Weights of a small transformer language model: 11 heads of 64.
MLP neurons of a small language model. Each row is named by its layer, matrix (gate and up: input weights; down: output weights) and neuron, and shows model dimensions 544-607. Each number is 50 + 15 x the weight over its row's rms, rounded and kept within 0 to 99. A neuron's up and down rows have the sign that makes its largest values positive.
Before each neuron's rows, "fires on" lists the tokens most often at its 100 highest values on Wikipedia text that the model never trained on.

fires on: "th", "9", ":", "6", "0", "3"
L5.gate1057:40 46 30 51 40 50 69 47 31 39 39 77 49 78 32 57 75 48 39 40 51 59 83 48 39 56 45 54 52 39 68 44 34 58 40 65 36 55 58 27 55 69 59 22 61 55 43 45 30 57 31 51 36 40 50 48 46 33 66 66 52 39 43 49
L5.up1057:32 62 52 29 64 32 58 42 64 63 55 20 36 41 42 40 75 65 33 73 58 28 59 47 82 51 44 57 57 23 28 68 29 83 59 68 48 48 45 36 61 40 66 67 46 36 51 40 22 61 60 51 61 56 75 14 34 46 80 30 59 45 14 46
L5.down1057:62 54 52 54 59 39 73 43 77 66 85 59 33 61 43 49 34 44 63 34 99 35 62 68 56 35 43 80 82 66 49 70 51 66 77 59 40 41 49 65 54 61 31 56 29 65 55 46 33 36 65 50 58 62 45 63 32 99 55 49 58 42 46 73

fires on: "s", "on", "or", "Men", "tor", "et"
L3.gate951:68 44 49 67 39 45 63 85 42 57 46 10 63 76 33 63 55 45 55 51 77 31 49 60 53 52 18 36 29 52 51 32 59 70 29 83 50 41 59 49 69 65 36 47 36 81 69 19 55 44 27 70 18 23 52 50 47 51 50 28 53 39 63 63
L3.up951:34 56 39 24 36 22 42 61 35 42 54 47 41 45 46 13 44 58 22 69 24 62 51 68 38 59 44 69 72 25 51 83 37 61 54 60 56 61 44 37 42 70 61 44 45 56 36 72 38 63 29 71 46 48 37 38 69 39 61 49 64 19 93 35
L3.down951:28 51 34 43 34 29 42 46 55 52 36 74 18 59 49 84 74 53 44 57 53 28 88 44 57 63 32 54 40 43 67 50 64 51 67 28 56 64 50 43 53 48 69 40 49 47 35 80 19 42 74 40 67 56 41 33 61 56 60 42 53 47 73 34

fires on: " ", ".", "5", "2", "3"
L5.gate528:59 72 36 40 52 54 38 58 63 18 53 42 57 47 12 30 37 45 68 62 24 65 44 39 64 22 86 64 71 46 55 45 58 69 46 32 56 63 18 30 52 59 64 64 53 57 51 40 66 29 38 59 47 59 33 65 58 54 92 50 78 51 27 25
L5.up528:50 80 53 32 40 51 48 34 52 40 64 30 42 52 53 37 38 65 41 50 40 58 40 68 34 45 54 45 92 42 77 35 50 56 44 52 31 59 57 43 85 67 64 66 41 49 44 32 67 33 63 78 45 59 35 32 40 56 46 56 62 60 50 52
L5.down528:32 58 53 42 47 76 38 33 41 67 45 49 62 51 46 34 47 47 50 48 55 39 34 71 55 40 38 15 53 55 55 74 31 47 35 20 39 44 63 41 34 38 46 44 59 43 48 55 37 47 59 29 24 16 29 27 32 29 34 42 52 52 61 50

fires on: ",", " of", " to", " and"
L3.gate823:58 25 28 72 46 41 53 55 38 50 54 35 24 59 42 33 58 55 75 82 33 56 56 65 37 52 55 72 91 72 91 54 68 40 29 46 49 27 49 52 47 50 60 53 50 41 47 34 59 58 58 29 65 64 55 56 56 40 31 47 57 82 48 68
L3.up823:55 40 59 62 58 51 65 36 60 48 36 30 51 47 49 43 63 37 46 76 27 34 36 46 56 65 72 52 47 49 51 46 73 35 48 41 52 23 36 44 50 54 49 62 32 26 62 53 35 61 49 54 84 55 48 72 51 44 51 73 50 68 67 61
L3.down823:67 33 59 69 73 64 48 40 72 46 52 58 47 52 66 52 52 56 32 50 38 25 54 42 83 37 56 32 35 32 51 59 59 44 68 50 42 65 40 45 59 63 55 34 25 73 73 85 41 52 62 57 57 31 40 51 47 48 41 61 50 40 38 73

fires on: "s", " he", " she"
L5.gate1816:73 56 36 18 54 39 30 64 69 48 43 47 92 51 43 53 31 55 58 64 12 53 37 71 45 68 27 39 64 66 54 17 67 55 64 77 82 43 35 48 68 51 65 40 22 60 32 50 43 48 25 48 46 58 60 46 49 50 50 46 42 41 50 24
L5.up1816:78 43 43 44 29 69 55 50 49 56 53 64 38 42 44 31 46 64 36 62 53 36 46 42 52 54 55 55 84 70 67 55 39 35 75 75 55 63 03 48 57 48 41 49 43 59 29 36 58 59 59 69 70 57 49 23 60 49 52 40 62 52 42 37
L5.down1816:57 63 22 41 33 85 33 41 61 42 49 44 68 27 51 69 33 48 51 40 21 70 47 33 33 36 62 50 42 58 55 54 52 30 48 27 58 28 57 58 28 58 80 41 54 68 36 52 32 56 73 53 54 50 66 33 76 39 54 36 52 35 42 35

fires on: "n", "d", "in", "i", "h"
L3.gate8:39 72 51 77 53 37 45 78 39 49 50 72 34 41 33 30 52 68 45 66 47 77 51 46 62 65 57 39 58 49 63 45 71 48 28 41 58 37 41 48 60 03 60 47 39 20 99 52 69 66 61 60 36 40 31 69 40 46 27 66 41 53 19 65
L3.up8:68 55 67 37 23 37 59 36 69 35 48 18 49 42 77 41 68 48 44 64 65 41 48 67 23 60 54 39 63 52 59 53 68 35 59 47 71 48 32 52 58 39 63 66 62 48 78 46 65 32 50 42 53 66 67 61 46 62 61 49 31 60 44 49
L3.down8:72 64 67 55 63 43 56 58 51 64 55 59 33 48 48 53 50 72 42 49 55 42 66 59 49 42 50 61 56 37 70 25 43 59 54 34 37 52 46 64 48 44 57 69 43 55 50 61 31 49 48 47 47 70 62 81 23 68 40 48 57 65 58 64

fires on: ","
L5.gate193:61 65 61 58 43 59 60 71 44 43 46 52 42 28 36 43 55 69 52 39 46 72 43 69 47 66 48 38 30 69 49 63 69 55 44 47 61 72 55 31 78 31 35 61 45 48 55 43 63 33 61 52 27 75 58 79 33 32 34 51 23 54 08 47
L5.up193:57 43 79 31 72 54 49 51 44 59 42 51 46 56 35 47 47 44 53 64 53 46 47 62 62 40 41 83 47 68 53 54 16 83 27 29 24 41 41 57 71 71 68 50 61 10 43 29 50 43 47 47 72 64 48 17 42 61 39 46 46 65 55 60
L5.down193:61 48 02 67 65 79 34 33 50 48 79 50 46 68 51 77 42 34 32 44 38 71 52 57 44 50 52 33 82 39 40 74 55 58 28 40 63 40 63 43 41 33 68 55 67 78 57 44 66 32 57 64 51 51 33 71 46 50 40 45 54 61 56 65

fires on: ",", " After", " to", " after", " A"
L3.gate788:71 48 48 47 38 42 59 56 46 49 44 56 76 59 28 57 30 54 57 60 37 55 60 60 80 61 58 49 24 52 45 65 57 68 46 39 73 57 46 55 59 48 35 42 48 56 72 54 80 39 55 68 59 39 51 61 58 51 54 38 54 50 48 50
L3.up788:86 45 61 29 41 34 39 74 50 41 65 43 45 36 50 67 57 35 58 55 47 44 19 50 37 55 42 45 27 59 37 45 54 40 60 55 55 61 62 46 37 55 39 46 67 59 57 72 21 54 41 55 53 56 53 52 41 24 57 43 45 58 62 53
L3.down788:90 38 50 45 51 39 48 67 69 47 48 40 47 55 55 42 37 53 33 42 64 51 40 54 33 41 62 66 52 35 50 81 52 62 31 26 45 58 70 55 55 39 51 86 52 83 35 43 42 76 46 41 59 77 36 27 51 59 55 59 50 57 37 49

fires on: ".", " as", "-"
L5.gate956:41 32 49 35 56 73 50 63 72 40 51 52 66 40 41 65 58 56 82 49 44 60 96 55 45 47 48 50 71 41 64 40 25 40 61 58 64 62 56 70 97 46 41 52 66 39 43 21 78 47 44 51 72 69 29 44 40 56 46 63 56 70 72 64
L5.up956:47 63 26 62 57 62 28 45 36 58 42 47 40 55 54 48 58 44 44 39 21 49 71 41 47 45 51 09 75 44 21 44 39 38 23 34 51 76 43 42 43 51 31 58 82 58 37 31 48 32 51 53 82 34 66 46 30 41 55 31 47 70 47 34
L5.down956:39 34 57 45 71 67 27 54 30 32 50 56 42 80 52 69 48 63 61 62 65 39 50 56 48 33 37 43 77 39 29 63 49 63 45 47 46 38 77 46 52 20 52 33 63 48 64 42 75 31 24 50 41 56 46 45 32 83 45 59 48 65 66 37

fires on: "\n", "t", "or", "gu", "6"
L5.gate1354:47 31 57 53 28 56 37 62 47 59 65 51 44 52 32 59 39 55 60 59 23 72 30 54 61 57 56 81 57 41 46 39 44 67 58 28 40 43 14 42 62 63 15 32 23 31 65 66 50 42 28 44 78 32 68 66 72 37 48 22 38 41 34 45
L5.up1354:62 43 59 53 60 38 34 59 28 53 53 72 32 80 57 30 39 74 46 56 31 57 24 57 44 68 66 55 37 42 42 68 65 45 62 48 26 45 60 41 50 21 32 40 30 67 66 63 46 44 26 63 39 36 60 42 56 88 35 30 38 26 65 51
L5.down1354:28 75 45 41 60 58 20 61 43 40 38 57 32 63 45 34 56 31 56 74 43 41 50 57 58 28 36 48 42 48 25 59 48 62 47 44 31 48 44 59 40 13 54 72 46 39 36 41 47 31 34 67 58 43 43 63 44 75 44 68 53 77 72 31

fires on: " (", ",", " from"
L5.gate872:59 69 40 82 39 39 55 59 44 63 72 42 30 65 33 51 39 52 80 46 38 51 38 35 33 40 47 24 38 60 57 50 42 56 16 64 84 61 43 45 47 49 49 43 58 65 36 51 49 51 67 47 43 35 40 45 54 41 34 63 31 72 56 61
L5.up872:50 46 48 41 71 53 65 50 57 27 80 44 54 38 54 57 39 29 29 68 52 57 65 58 39 50 59 63 44 63 67 39 68 55 27 30 60 38 52 43 68 42 63 46 75 58 58 55 52 61 36 35 82 65 33 71 64 67 47 46 63 69 62 80
L5.down872:67 59 57 32 67 60 41 50 56 37 34 57 31 62 45 60 48 53 36 43 37 39 33 35 52 40 62 36 58 47 52 65 59 55 42 54 69 59 60 28 57 39 48 33 48 39 61 36 40 38 53 51 32 35 41 92 52 70 50 50 55 65 67 30

fires on: " of", "-", "ed"
L3.gate921:52 70 39 34 63 40 53 75 40 75 59 46 61 13 22 41 66 59 62 82 52 51 63 47 51 69 65 38 55 70 54 41 43 65 62 72 72 16 55 39 37 61 45 46 41 28 50 53 47 38 88 62 25 45 35 52 47 06 48 43 44 56 46 38
L3.up921:38 32 58 55 27 41 44 74 61 63 39 52 53 55 25 42 69 42 46 38 29 57 55 58 51 52 50 38 50 55 59 67 63 42 51 43 37 52 26 59 50 30 41 48 38 68 47 47 62 75 41 47 81 24 51 27 43 41 62 48 75 42 58 63
L3.down921:58 35 57 42 58 34 31 51 83 38 53 30 42 47 64 57 82 61 25 68 73 51 43 63 49 60 64 53 34 39 35 27 22 68 36 50 43 52 40 46 21 55 46 52 66 24 44 51 28 26 41 24 48 68 44 44 91 30 34 66 62 75 47 57

fires on: " \"", "-", "'"
L5.gate1049:69 72 57 39 52 40 44 70 40 50 68 28 50 56 32 35 44 42 51 28 38 43 73 70 41 46 21 36 52 45 49 67 30 28 39 38 49 60 49 40 71 37 66 83 48 80 39 16 56 73 63 42 56 57 38 55 40 18 27 43 49 25 58 77
L5.up1049:25 64 35 31 54 46 64 37 37 88 51 53 61 78 37 71 53 59 21 70 48 41 61 75 31 49 46 46 46 68 46 53 44 52 61 22 51 54 31 29 69 32 64 55 52 41 52 15 32 36 76 37 65 35 53 67 45 57 53 80 60 54 49 89
L5.down1049:35 34 41 32 62 46 56 61 41 50 71 54 42 69 68 52 46 75 20 47 48 30 33 80 55 46 31 35 57 31 68 63 45 59 44 23 57 48 42 59 45 33 45 65 60 58 48 42 40 36 78 49 65 90 41 55 70 34 34 70 59 57 95 68

fires on: ".", "n", "a", "cor"
L3.gate135:49 62 56 65 48 62 38 48 58 40 51 21 30 27 53 43 32 54 45 28 53 43 47 60 57 24 67 58 56 44 66 77 59 32 54 35 40 33 27 32 65 52 33 25 54 43 56 17 82 56 21 46 67 48 32 72 33 40 56 57 77 65 76 53
L3.up135:33 67 68 40 64 77 37 34 57 34 42 52 30 55 62 45 41 56 53 61 34 50 42 43 11 46 66 65 50 46 38 43 45 40 44 69 32 60 38 39 63 23 33 47 30 58 27 42 81 61 28 46 58 53 37 49 37 32 25 56 56 48 53 44
L3.down135:61 23 39 34 56 28 80 57 67 50 37 54 61 38 36 24 83 42 55 53 50 55 40 30 55 51 50 55 67 28 41 31 70 56 90 39 33 47 24 40 92 20 65 41 33 30 44 55 66 74 22 48 51 35 67 55 44 52 54 73 36 71 65 43

fires on: " as", "\n", " was"
L5.gate444:34 48 57 56 45 34 32 70 20 50 72 45 56 35 61 63 54 76 43 64 54 24 53 69 67 36 54 44 66 81 65 17 62 55 56 57 30 32 66 65 71 64 68 59 48 38 57 42 48 40 48 44 55 44 53 56 54 51 41 22 50 48 71 52
L5.up444:34 36 39 51 20 48 75 60 47 48 38 41 34 79 53 40 52 43 62 26 33 64 63 43 41 55 73 59 37 50 51 32 65 62 31 54 81 41 53 82 52 42 34 50 55 46 32 72 46 44 57 32 35 47 69 45 38 47 13 40 47 58 90 55
L5.down444:57 52 45 51 25 03 32 48 62 57 56 47 46 46 13 73 56 53 36 45 36 68 31 24 33 45 53 83 34 49 52 40 51 49 71 35 50 20 59 76 55 56 36 18 44 14 26 50 67 69 58 36 45 57 37 46 76 75 49 54 70 55 69 72

fires on: "s", "ma", "mar", " season", " games", " career"
L5.gate1292:51 49 47 71 49 31 76 58 37 30 42 31 67 69 43 74 67 40 49 86 20 50 41 57 44 25 42 39 49 44 57 30 80 56 61 50 37 75 42 61 56 42 92 33 35 56 41 44 44 43 40 62 46 27 32 51 55 54 38 35 63 64 44 51
L5.up1292:60 64 57 47 20 62 58 23 29 47 57 67 47 62 62 32 64 57 37 50 37 23 34 44 43 59 45 62 39 51 75 59 84 39 69 28 46 32 37 44 68 31 56 73 65 48 28 73 49 29 38 53 35 54 59 38 51 56 60 32 69 54 72 50
L5.down1292:42 42 59 33 54 51 42 52 40 39 54 38 51 41 24 54 48 77 51 59 49 69 39 54 60 59 99 44 60 37 54 18 60 83 45 38 32 38 49 62 53 65 65 40 60 48 43 51 55 58 52 66 52 37 50 40 62 68 63 56 56 53 54 48

fires on: "t", "e", "ave", "st", "et", "o"
L3.gate1032:83 14 42 34 68 65 54 23 60 44 42 59 64 22 34 39 35 39 37 47 40 68 49 33 61 71 68 41 56 73 67 54 39 55 41 35 57 84 55 31 49 49 63 39 60 68 55 60 53 61 63 66 56 30 56 64 68 41 79 71 36 52 49 78
L3.up1032:78 67 48 70 55 59 23 29 64 53 44 27 47 63 31 54 57 41 25 61 53 43 70 45 62 79 17 66 34 21 46 61 39 49 42 59 58 45 28 63 53 63 63 54 48 48 67 57 42 56 30 52 67 21 63 48 43 77 37 66 60 34 42 56
L3.down1032:43 65 34 76 42 61 49 44 81 32 62 67 55 23 36 20 38 72 30 63 47 61 20 38 62 51 47 51 39 38 58 64 56 55 96 33 49 69 45 62 54 28 69 32 42 51 31 83 37 39 71 58 43 49 67 62 36 36 60 48 52 66 56 50

fires on: " only", "ries", " and", "l", "ly"
L3.gate360:34 35 46 48 50 32 30 20 49 27 69 37 52 30 25 56 43 33 41 28 61 61 46 31 57 45 69 56 74 39 43 33 56 44 34 86 47 52 47 55 75 51 69 56 39 13 53 57 74 70 50 47 60 49 26 34 53 38 56 59 50 60 67 44
L3.up360:53 55 48 34 34 30 58 21 52 32 64 45 39 50 58 34 37 45 22 72 58 77 48 42 45 39 60 69 36 78 36 18 27 63 56 78 69 66 74 64 58 33 49 34 53 31 27 77 57 43 39 72 63 66 49 34 80 74 55 32 62 37 40 64
L3.down360:77 48 58 51 43 41 63 46 54 53 54 70 48 60 76 12 39 57 60 48 57 56 68 41 57 43 40 48 42 39 22 39 29 28 69 62 25 42 58 40 35 12 51 69 65 71 68 52 65 56 61 51 23 61 55 62 51 61 15 70 57 43 26 47

fires on: " a", " the", " two", " mi"
L5.gate1327:41 48 72 55 38 39 80 59 47 59 28 53 60 60 31 49 78 39 41 46 66 35 47 26 83 52 65 61 52 64 45 52 17 71 39 37 47 32 52 73 27 50 58 55 39 58 81 52 43 69 42 64 43 67 64 45 62 18 50 48 45 38 20 47
L5.up1327:53 73 40 17 47 64 53 48 54 69 66 68 86 15 16 19 56 56 60 65 62 44 68 45 70 46 67 70 61 46 46 66 46 24 54 36 39 54 65 24 21 67 53 25 42 48 55 53 54 58 10 46 47 54 60 60 46 58 51 42 69 48 47 58
L5.down1327:68 41 74 38 37 43 52 41 02 77 58 17 66 36 48 23 99 60 55 53 41 56 63 35 83 43 58 43 64 63 42 51 55 79 49 65 39 54 83 25 42 52 37 76 52 73 44 67 54 63 14 62 25 56 67 59 33 67 30 53 61 54 63 30

fires on: "9", "6", "0", "5", "8"
L5.gate123:46 47 81 42 37 27 54 32 27 55 33 53 50 35 24 67 34 45 32 59 37 43 69 50 64 54 46 46 52 30 68 64 52 45 61 42 22 50 42 43 55 62 73 46 46 48 51 52 47 35 22 31 37 27 66 46 63 49 40 55 58 29 29 28
L5.up123:26 52 81 48 41 29 66 47 24 42 47 64 24 18 59 38 38 34 48 62 50 28 48 39 37 62 42 54 74 41 35 48 63 48 58 36 56 65 60 49 54 54 56 80 70 28 27 46 21 42 80 25 45 49 52 29 48 34 67 41 37 28 34 58
L5.down123:40 44 46 57 68 54 36 53 43 37 62 28 43 41 48 45 46 47 39 55 57 37 67 51 62 54 27 10 60 67 57 72 42 31 46 50 47 40 61 32 48 27 47 38 45 38 66 58 56 57 65 57 46 35 41 34 49 49 54 43 34 46 58 57

fires on: " the", " a", " an", " he"
L5.gate1523:63 48 39 29 32 55 52 44 56 48 48 35 53 61 26 46 71 45 56 58 49 49 61 42 67 24 70 43 64 61 57 50 44 53 36 33 57 50 60 34 48 66 51 39 32 48 59 55 51 69 43 40 62 51 51 38 50 36 72 50 63 45 51 38
L5.up1523:32 54 66 56 57 39 56 49 49 50 41 43 27 74 40 48 65 23 30 36 34 30 49 66 73 51 41 74 60 45 51 51 53 61 37 42 42 53 77 31 22 71 49 56 50 84 69 57 61 72 57 75 63 57 60 49 64 33 59 36 42 57 56 38
L5.down1523:34 41 65 00 35 41 42 38 55 48 38 39 67 63 37 44 77 45 29 36 39 27 59 80 47 46 48 52 92 60 57 41 43 22 65 63 38 46 51 30 27 57 14 55 57 58 21 22 65 48 49 34 46 65 72 61 23 69 54 59 54 80 59 38

fires on: ".", "r", "'", "-", "–"
L3.gate1190:44 38 48 46 43 48 63 61 29 34 50 48 64 45 35 46 63 47 74 53 48 60 61 42 31 43 35 58 49 48 52 66 53 42 37 18 48 47 40 37 70 43 45 53 56 43 23 66 52 38 33 57 95 45 24 33 59 41 46 26 55 44 61 56
L3.up1190:35 58 42 60 24 58 52 64 57 58 51 31 49 40 60 64 17 52 61 78 39 49 73 36 46 30 31 62 61 44 41 58 48 51 58 48 32 61 39 33 47 42 56 80 46 37 24 34 34 43 46 54 62 49 14 76 51 36 41 34 48 21 67 59
L3.down1190:20 39 37 49 33 47 51 67 51 31 57 67 51 44 46 56 42 36 31 51 25 59 62 59 42 47 32 59 46 39 49 48 29 59 45 18 56 64 61 43 46 49 60 41 38 60 52 25 50 71 44 21 45 62 61 61 55 74 42 71 70 47 51 48

fires on: "e", " New", " de", "d", "ta"
L3.gate286:75 38 53 60 49 28 57 69 52 48 58 31 42 38 53 60 33 51 85 35 44 36 55 47 62 54 51 73 82 53 72 70 47 59 33 48 33 61 55 53 41 53 57 41 59 56 78 36 53 51 54 76 56 42 47 77 38 53 67 42 67 65 62 62
L3.up286:55 62 77 53 61 67 57 39 44 38 49 60 34 63 72 47 64 39 23 29 33 53 25 82 36 55 35 45 25 73 65 81 39 38 44 58 45 31 68 50 43 22 54 82 56 84 60 47 54 59 39 57 48 45 38 37 45 48 38 24 47 45 61 62
L3.down286:20 37 68 65 70 51 30 77 69 19 47 47 38 58 36 26 62 58 50 33 08 48 54 50 44 64 70 56 64 65 59 39 56 58 49 51 69 40 45 47 47 41 42 34 58 50 38 21 51 43 35 54 64 54 54 77 67 52 57 39 28 50 53 64

fires on: "ing", "t", "ed", "e", " it", " as"
L3.gate1076:75 51 72 45 47 59 64 73 43 58 67 36 41 51 59 43 32 53 54 77 35 61 63 49 35 50 63 42 56 57 67 58 53 37 44 51 69 60 55 54 41 62 11 44 51 59 41 65 60 63 59 53 37 63 65 55 39 40 62 33 66 37 49 42
L3.up1076:79 73 50 37 59 57 32 58 41 25 31 61 47 81 56 72 76 35 35 40 50 27 35 60 35 36 36 59 41 18 60 26 65 47 60 48 59 37 51 29 62 58 48 37 57 71 58 70 33 64 35 43 39 42 41 60 43 39 41 40 41 48 25 32
L3.down1076:64 37 65 40 47 60 33 29 64 74 83 66 46 53 33 40 44 66 46 35 39 28 29 61 31 56 35 69 62 32 47 40 59 80 73 42 51 42 79 42 86 28 86 54 47 40 67 73 36 50 47 68 43 62 27 69 71 80 44 38 25 64 27 64

fires on: "s", "o", " of", "th", "z", "ta"
L3.gate501:34 29 64 75 40 47 50 64 40 67 01 22 75 49 17 14 64 41 75 52 48 43 45 74 74 71 70 49 69 61 42 35 68 52 54 32 41 55 50 68 49 60 59 72 32 14 45 64 75 72 41 45 43 40 54 59 21 39 69 56 49 54 67 66
L3.up501:27 72 58 57 56 64 67 77 36 38 44 80 51 52 34 61 59 49 18 48 65 54 29 41 49 44 23 59 35 70 35 34 38 38 59 50 73 44 27 75 51 37 51 59 35 61 43 33 44 59 39 49 45 68 72 38 48 57 58 47 57 41 46 18
L3.down501:46 61 28 69 25 78 39 56 45 44 42 54 40 37 29 59 39 57 57 61 47 78 40 48 42 30 35 35 24 52 41 38 43 40 27 51 59 39 28 47 44 67 61 40 29 73 52 51 39 40 43 44 45 71 61 49 27 66 56 25 84 75 47 41

fires on: ".", "ri"
L5.gate1847:65 54 43 56 38 67 74 65 30 47 31 32 78 59 40 21 45 53 70 47 55 56 53 62 59 08 70 57 62 65 72 39 54 36 21 28 67 70 42 60 52 70 48 61 74 41 79 30 48 50 33 50 21 41 43 36 23 39 57 53 82 41 51 45
L5.up1847:33 59 57 76 97 60 43 64 28 18 53 37 86 37 38 61 71 51 57 31 46 39 75 48 49 48 64 74 59 45 50 64 55 36 39 86 35 68 56 56 66 59 35 42 26 48 34 44 47 49 22 72 69 59 59 41 24 39 58 57 50 39 84 69
L5.down1847:44 51 31 55 50 73 63 39 56 25 40 59 79 47 39 60 60 53 62 56 48 51 44 64 54 29 58 45 33 46 42 55 69 37 53 51 61 49 61 54 49 52 45 30 40 45 34 16 64 39 61 68 28 31 56 38 35 57 49 43 51 30 83 58

fires on: "in", "n", "7", " =", "or", "s"
L3.gate1604:68 44 30 49 75 30 59 76 53 68 39 33 28 70 46 66 65 63 59 61 35 56 54 73 68 52 78 36 44 65 45 15 37 41 42 38 75 61 52 42 75 41 56 46 44 42 58 36 63 45 59 76 45 30 58 39 51 59 43 53 32 37 66 48
L3.up1604:36 57 39 50 30 60 33 50 72 50 11 50 55 51 64 40 54 44 42 52 66 41 45 61 44 53 41 66 85 64 46 48 30 44 72 38 48 42 35 52 41 63 59 44 20 54 16 56 40 41 60 70 74 49 57 38 54 41 35 44 46 18 78 67
L3.down1604:62 67 70 74 64 18 68 22 59 34 70 59 37 63 50 46 56 80 31 67 38 54 58 66 41 55 51 85 72 69 66 37 71 16 71 35 62 44 34 45 44 50 19 72 39 31 65 54 61 29 81 57 37 52 36 42 13 61 41 40 60 42 61 55

fires on: "e", "ing", "s", "o", "ger", " which"
L3.gate69:44 34 58 42 52 59 46 48 45 63 58 49 69 56 70 40 71 43 39 54 32 53 67 55 49 61 62 43 63 48 54 37 81 31 51 37 50 58 37 58 65 63 80 03 78 49 43 69 56 56 64 36 56 67 40 89 43 35 63 70 81 38 77 63
L3.up69:26 27 71 62 50 32 46 44 67 48 54 59 36 59 34 49 31 39 35 56 55 30 63 33 56 60 28 43 17 65 66 43 55 41 45 47 69 81 49 54 56 65 35 32 50 36 48 61 39 55 49 63 47 44 66 77 71 78 43 40 23 51 36 72
L3.down69:20 51 31 63 58 55 52 67 87 41 23 39 36 69 37 47 26 25 60 50 63 57 33 53 42 64 29 51 31 42 44 80 42 51 42 43 26 53 75 49 53 94 44 51 37 36 43 49 47 45 48 70 47 53 76 68 48 55 55 56 54 45 53 52

fires on: ".", " by", " to"
L5.gate280:78 40 58 59 61 56 39 60 37 35 28 52 42 56 50 63 63 55 54 59 47 52 18 47 35 18 61 74 45 53 94 74 73 49 32 52 46 63 58 47 52 64 56 36 42 38 56 35 43 42 42 44 63 21 70 86 19 29 50 45 63 52 79 68
L5.up280:39 55 18 51 46 55 35 69 26 24 51 33 55 56 61 51 49 42 75 46 38 47 45 41 48 75 51 39 46 63 74 15 29 31 72 55 37 61 49 29 82 29 63 49 49 02 38 64 48 45 35 43 53 29 78 41 58 71 72 34 59 44 76 67
L5.down280:47 35 61 25 60 45 43 22 41 26 36 39 41 25 68 63 64 57 53 62 45 49 39 45 54 41 38 37 22 53 53 45 60 69 39 61 46 58 31 34 62 58 58 36 49 58 47 49 15 23 22 68 56 32 57 61 22 57 30 34 63 51 40 35

fires on: "ed", " of", "ing", "ated", " for"
L3.gate1512:63 52 58 17 62 51 85 65 60 57 40 31 70 44 51 29 84 97 55 62 28 33 32 70 56 38 61 47 29 69 23 65 41 97 49 49 53 23 50 63 23 74 57 53 42 23 51 64 49 39 58 46 59 61 67 50 46 47 63 33 73 66 45 67
L3.up1512:42 39 14 48 69 58 53 28 42 65 17 58 72 58 20 48 63 51 35 34 69 31 39 57 20 47 72 07 24 64 82 64 73 66 65 64 29 62 47 26 54 84 74 55 58 48 46 61 49 33 64 65 52 40 62 25 42 19 47 57 44 59 58 58
L3.down1512:68 55 83 50 46 42 90 60 63 47 41 60 64 57 50 58 60 75 48 59 36 31 43 62 57 73 45 71 68 45 50 53 48 30 42 54 33 50 50 37 33 47 56 64 37 51 74 78 63 55 35 41 25 52 42 34 72 57 47 17 55 36 55 36

fires on: ",", "ing", " after", " if", " in", " during"
L3.gate922:41 28 47 48 55 24 57 47 51 50 53 20 54 66 48 51 33 50 50 49 32 64 44 50 66 67 59 49 39 77 54 42 70 78 76 39 58 49 54 17 39 30 74 52 69 50 30 51 59 44 34 74 70 31 43 51 80 38 67 34 69 52 46 55
L3.up922:67 66 44 33 63 47 77 47 45 35 43 50 45 35 60 67 31 47 53 47 17 49 31 65 49 62 39 41 32 46 45 58 59 79 68 57 35 55 57 70 46 44 41 47 48 31 44 61 31 49 39 58 50 56 45 49 46 63 58 42 60 55 37 47
L3.down922:51 43 39 24 58 47 55 45 47 55 32 58 19 67 57 49 28 57 31 49 43 54 54 53 34 50 49 40 59 68 58 27 63 45 43 77 65 33 78 48 42 62 56 57 31 61 51 83 48 79 39 57 72 66 50 41 64 65 55 41 63 55 41 36

fires on: " as", " \""
L5.gate1132:70 61 58 65 21 72 58 66 53 79 61 47 46 36 60 41 59 51 54 38 46 26 61 74 56 37 72 69 54 60 56 61 55 56 53 24 46 23 40 53 53 61 49 42 49 35 50 70 58 62 37 33 50 69 49 32 39 22 48 38 59 45 54 61
L5.up1132:41 36 38 04 61 65 60 56 57 40 37 61 56 64 44 19 80 64 41 48 53 54 51 70 78 43 45 46 48 28 51 46 68 70 43 70 62 68 69 55 66 44 47 39 46 58 54 62 48 36 48 52 68 61 69 42 66 60 48 57 43 66 43 51
L5.down1132:63 42 30 40 29 18 43 32 52 37 45 51 43 57 34 46 54 53 24 36 38 38 25 43 41 44 66 45 34 60 38 63 57 58 58 34 20 66 46 51 67 59 45 43 35 23 65 60 60 36 63 53 67 97 21 45 47 39 49 44 55 35 26 52